Weights of a small GPT-style language model, trained from scratch on English Wikipedia: width 192, tied embeddings.
MLP neurons of a small language model. Each row is named by its layer, matrix (up: input weights) and neuron, and shows model dimensions 64-191. Each number is 500 + 40 x the weight over its row's rms, rounded and kept within 0 to 999. Numbers have three digits each.
Before each neuron's rows, "fires after" lists the tokens most often just before its 100 highest values on Wikipedia text that the model never trained on.

fires after: "==", " ==", " H", "===", " W", " A"
L9.up390:516488451470499592510434508531487522506442450577514557510510500503559578503513477497548517427503482555503535523506498505487465519575503470462488458515477447467535511464531497510482498521570398508524572490532457490467484432505496423534573444589545522461527436479518532497461456529505466448474468478447506501500412500489470499524489443522549553528497455501482429434521500523493546509567

fires after: " (", "born", " was", " –", " born", "–"
L9.up381:456451535445448476486423528486525508507485442515538471454534565445511466456525460454502510505510491539428553545477492489502451524584462477447571483467464432493486535516498459545524413523492477530515539559506477498555541526458472413488461448465471515538507498474532508516455591526496543431447488619472575478523538540521543536484484500573521527479519466425535530468477536584478554491486

fires after: ".", ")."
L9.up430:507409500509497555497501492523517504443461586554466547437525494532545509547496422499565494447471539500507525547486486489492503476516584506429516518546510557494556505567553466606529498519466452578553531438457492558546499457500513516443472449468457484422531506449515537451471485522545445474462482480480549497510507481482483508578523427598507574526513470457459508496525459467411492489552

fires after: " H", " C", " F", " P", " c", " p"
L9.up527:529472426502552569494476459499487478515498525539517547438460479472592532520432526424534558489541491537469513562527512416510601503443542490447492454495500465511483510492537501560564557440478428478458449462567461499431461508497473421482526467530543512385465432479491536553506535526467470495467497541546524503480560500501535502531457471513550494530489494481480509522509480523520430505523

fires after: " The", " the", "The"
L7.up47:461496499509481531471461488515455500463482488527452521514560588508452520620469494533559495477497516514449520429439520471504515483497525511420474513515554447455542458490582461478509556500490494511474571531466526506518533475528479412443497512561467501504487441481560527555478498547589425529497551544468526500504514488525484545492469457570491572454489498502497562473506495491458467514595

fires after: "\n", "d"
L10.up1125:490484498553441476445504432508636531447487479539534507462532553466500523495534484469504555432478482503503554473494515491554432489532531486502502437523548513444588560509579584532513489555481527520491470446482478492527551487497537433458471464507478511495488550494513499533481471568599485533486474483477472524571506551569504499487564414506496543526486480383487502469505562483523451442526

fires after: "\n"
L7.up518:552476500497497502410429438517527542477436555566472539465528488569532524472483487509556490415390540535514529517519506515487495485463547484441514525507511482449497540573443520546506508501487493460542461506525440508555588451416507546500442463489530570470378497477570451481470531497585501545444490472497536467524580495494527491516535500571465563556470510479528461492560572541522467503540

fires after: "/", "w", " Website", ":", " w"
L5.up147:556467514513536494545499510533481537522488527543615473487482548442474514479525406466479567443427532526505535532567457429517487467505418574479517384460544487503481539509467489527459446549474502469588514473479439511499482474441457442536504477463465482504478557506502548495518498476472492447500466522505466502470521493478474496492506522487509518474570464479526439488467586572534583432507

fires after: " was", " in", " In", " (", " is", "In"
L9.up393:462490426476416540483479548439503467447452466499538465472555569505532496523470435526491458557495484525555490501458506444493483483496579551502521542440491550520561538501570524592507448620445601554505465496509506481468471489511443465472473452480425529542502498444530530507451511549462485463478509570446555518531481490532519571511455459548553535440501455482484532453572504545528516501553

fires after: " (", "-", "born", " Released"
L12.up274:462467467545473517492483544462523418483532525518532455443549514485471479501548520472466513527476502523470574539524460506481493532568520557439523509523537499412541495576538485618447432534524493605472470510533460500529455520512518445438521495530496470553461482480504451461467528549469499499529531490478578543530525504611473527504541462520496584439515472464530476420479554537466525505540

fires after: "==", " ==", " ===", "==="
L10.up972:490421502511476595471445488547514454548458490554490528432526546462440569477474474505529500451509538561520465498521482511510501410512580491516417458533579491473514487495484516593511520568531457537501552457479439450494529444497453476485514487502533556480472504544516492463472450529456506486518450519475442573492442496515461534520517487447554489562490464490501436404553524479500538504591

fires after: "\n", "==", " prom", ".", " G", " ("
L9.up949:429476535502477547540563497508564521507519540512446521490518532474499589482541520438502504520491498513504492563506422484498523512588523484489489432478628531463487530569481487520496436544543515524521430496547495513480503513524473463451457498530485502550468508564501490494425480509468505527456484499512467532533422447524480494484517507478538507490496447470472521500574500527532591508500

fires after: "\n", "-", " inst"
L10.up272:473498468487494490496491479563565537527488494523485503507471531510495527471499518498517508433504554504476535473458495537609462485530505468483491452481527541430484549455505503600490533525478505496538476499409500488530553546537509501412482488455444446457464579561561445504466490523535500549512449507539567491574568486611432546517590420501484536455415488447419553492512560482459490529518

fires after: " is", ":", " was", " (", " Website", " code"
L8.up778:495490482474482575512439501575551453483488487580587443472596558455464559452523434510505472484535487517494526506497505520472428480524483539508420504445580469493518553545548491578578428548532477543554499525424500525500521487549490511454453530425480505536493581552495501415480557487478476483451415484513544502526501459559482494484561495466428539463485506470479514437492568543477483513495

fires after: "w", " w", " W", " K", " k", " Squ"
L7.up232:508460543450501470439499575537497435444465470537558463510530458498526547499507497453463544492474489519467494601567441521533454499492465535490531463482479519493489558482501572524439492564453476502520520528572447449505485517454518496511550423496507508505553498518522475497506545484499509433481473518428483573511544472538439575528520496444509425499473436469546408491559578567526539503517

fires after: "\n", "%", " in"
L10.up899:462473491563521613572520445476526574506506581498524533484461527490605546465506492478595487359431517509452465513462528452506562414513505392528476528477463519471499514518522508501563518441478497484494559521438499484554523370474520459517510506500489530438447500550637501487483576538454537489490519499514500504475512500566526502472580477473481528488561497476520526418499527469543495475522

fires after: "===", " ===", "==", " ==", "\n"
L10.up185:452435519554469589492500455534548504502482470500499546411527429472511620439510451436515498495510480545489450575485467525508566461524549518498423473579566465436558488497562498507504515548535479546481517452517471450527568417524463457460499492568558485487478539533503528491472490531424459472481504486499503551543420535538482488527489495474551566518535485428487508369559541558518531521558

fires after: "\n", "|---|---|---|---", " September", " which", " that", " following"
L9.up100:466468560497417497517443474472512501491521493490499572496475537518547493543437480462576452502497477499430541554519448508545493485530578516505420512527438509476479567446454559522536532500469489537462481538494464519477522550514509446434557469567515560476511488547536537453475543531608492461502524509487516480588538464540518500482574463561518548434498441506443456435515500544533527479487

fires after: " in", " In", "In"
L7.up611:491507488478432572483435455430546460431429490518531496489505526528534525479548422507497499522497500528541471545468440436524503526478503507440473497436560510510517579480546495502495525531487558528496518461510453534503406518455407438467493403543482506444499502452476536509452468553496450412479477586527593515525509461523538528550535490530558541457516500469482529459548496570443499536541

fires after: "\n", "-", " =", ")", "The"
L8.up139:491480453567400475408548549486456449514457521497494456444579575477547528529451484504520461458466522507470539504475502514493449512542544518480473486530534508493527488552605500520562542459538496564493468499413480528524540486525445468500493549523518515440561510544539519478508483504538465526450474478473459464520518511570531536494535503547454521438476495504428479475451550507459472511495

fires after: " in", "born", "–", " In", " December", " to"
L7.up203:494479463519538523460517520496510465529461509534477516466554528542451539557526453517413462529462471529465486510405491402438489542449494404496498472453528519520528528454518485532508468533481403503512575480409430516523530506537513485466518455473479528516466540468479524526449475597530472468479457534467529502484442468540486512517501535468557555478530413454496528385511435563500464445517

fires after: " J", " Mc", " K", ".", "K"
L10.up592:494408517491508515483453535502493496562504517510459566486497534494482499509476538547567455507464519527501517496470519476489450560504482496428519530513477522520528533483447517531531470564553462555550496452432412457487473494452523509527499396571516519466539455536594478539512494495557502414469474438514474461437453456513451548492583436536638543519516406519548432513512472432555540471490

fires after: " in", " In", " January", " September", " July"
L5.up887:581479478445529560470540494490463495529438436534498498376485509454539519520522502493513530524539493516484488544461455441494485525462439533511528518456499469479514540434535556583498483528502470491545556440458453485477522437516479506480538451498433526458539535453494539563502502525508460450579470502476512478588435443488485557519547465477586565467471420506484470451468513542452492518460

fires after: " K", " T", " Sch", "w", "k", " Sl"
L8.up683:530479541482443521529482517457515499522454482515440463478500497501506514500505470476548513495524509510419587617563440447530469470478545581450501464481499486473498608447494560563428541490477456554532547512522385524501412461448479521503512485496473481395505558501526480475511520463458483500454528465423525504505551527501439518521577467437533544514548472482472406493485498550531547485500

fires after: "\n"
L12.up867:546462435542459458499468463499537529495481546534511584462474530471525546473556545481535463411454569529429479536512520536483479526482474481529489563527546509420538484569541500470461456477494544495461516498489505477589513424494473473499475456536522516467372485490504486451478512540549461528509467480472519499505533560545482470501554544526475558490477498396436514442468562485478472543562

fires after: " |", "\n", "arly", "|---|---|---|---"
L9.up386:435460487524499471523481496481583555486501568500499495471518532505498513543503422481558554454472515548491531505490509544492472505530617546555441462466514446464459596464456512545549547488499466557420439479495496469455491524506537496477474474487506472528510456508542548471477580531556461520498499454481448486513508484514486593474522459531471583436476477516422469410522492462499568570530

fires after: " G", " J", "J", "′", "G", " K"
L7.up793:480434534481497529499540467500506465580493488529477536464389481531445554523540581576541503536463475561514504550547457507448524533475554441401480536524442445495493510493529477521547502564546432498525527503515470490471447538524512456495470454548521539478521489543514509458477587482507497467508472499469524458530489512497476504486512459599537570486541452416463426485493518537514543553539

fires after: ".", "-", "–", "N", " /"
L12.up953:489502478459497556515457501464550497507527555509592561515516461485472488492534490473586473527487479524428521528533440437466462463582510529483452513529565509532504559506501522565492487482504501491538528529499430542508521510557504423519452469484463517533472526494519493451464538501440506478436491531427501462530526490512435478499510458467504471468437514413527430441507478536489615484470

fires after: ")", ":", "-", " (", "lev", " UTC"
L7.up1069:510459528477519504554475453465493482440525558510635506506535497452505534486488492484504520488386520499480533514580497558465550459521442539489487524409580552463511538513524508517521423527509497490526482533533468410485491488494515493452464506425415510533457488488489484498465504477485487494491434469542561500521585487482442477499542528470495543440426486505513478501553555442494494577474

fires after: "\n", "-", " UTC", " m", " size"
L5.up553:504493495521517506559512453491510527451446592517521453525500507418474497590440477478480568447457493515531529516547485517534536479504474526505457421485548471496528441450512517512532488517500518518604482580517500447507525432465481552449492511457443507555452508524521568449428549477542477511556414532509531495489524534547515481513565468484501486431477524497511470483507567457475578514505

fires after: " the", " C", " c", "C", " ("
L9.up637:502488469501468555445452460538493464533518467528507539491489501421498530492439454513604525480542559581504596515528513459500497556602571520488525469544521426489503546549532461537575537473497430514474516465453456498508454542485433437501461495491536499392529450506513508496467564484514429472504474539510579510500542486481491549500559502516521596525523501500531522505486503491450481437500

fires after: " the", " The", "The"
L7.up533:469479428528454509472450470464449573545475482559517483468607489492494593538432520501492527459485515521431556473421528507484532465472546427469481443528521448413546497579515482506555510502480483531519517464477548448540538456576419480490490528494462482491512482518501494545463546526552471527532485525466471484508518438522493531522497507491502593443504498512526586489529533460431479532549

fires after: " J", " K", " N", " V", "W"
L9.up37:535367516468513515525500499488523461522568512498547561509530485507550538450428505521520536473507550512485474476461519529479511529536480423497548550530471563502479559484501525476519520518505416481542566528521505447500464493481514506497466468490476465489503465449473485488436453450518472452500454583537538484546547427503450483505532496519612602481511492495488407528584459535584511466518

fires after: "==", " =="
L9.up377:539451490549448628472471501522545484496522507499529522461524518472541571482542511511494497492521480536504462568440503526498485459532546495412334465551500424497456458447552483505470564546521450518466534512488435409498480503518492477477498462538551535508498467545542525504405539506436492489513458499491491508510511512557450482502550487463589525460438504488525450431553518518449498549541

fires after: ".", "′", "26", "46", "6"
L8.up1:508391532500533499470500485470540498454545518556549551540548460560518515439474540430537538506539508505488553498486475449511477530496490488512483512504481524498483569506515603599440491522486523483474442483533482530544516530428514573540548497499506545509486533510581467490488547517513530436474467471442520515509533502508456602512504512461540546537415503448491455450529461504453547471490

fires after: "N", "′", ".", " 9"
L5.up13:436409542527502529481491512487559477498446477524491599530530512487509502501550536469568490552514479526467531635507449443516428421517527468526522497480505548575510539489490514583436497583527446454578553504478475497484455550458522505473577454484495511524447552486495435521479489532518518443471495477475534501527558494490487531494518505475534504523491506471545407479549484532483541494482

fires after: " w", " W", "w", "W", " went", " t"
L7.up23:481485484553472532511451488426509452495470505560504446508557510514561532476492503445528500473454530495439565525569464514501444501512474562371499485495492500505464546531446536471467480537529523499531498502556464493470446527460467483512480455524418471459505434473524508492432544491435491464456522506554516537480546507528488474534494460489492530453477520525447459514640540495609562460604

fires after: ".", " 53"
L12.up501:470408460507484529528490428587508538492529584548475449517519516562573517541467451436500488424461539546471573584509470470539518466519547479435484481541560551505537450488465438516459468498555448493464524562503493514548499489494528509457578436454482532453504454484516583451495513494522522451484540504529561501463514426555475536584555484533487500515500444422521412462491475437470436470540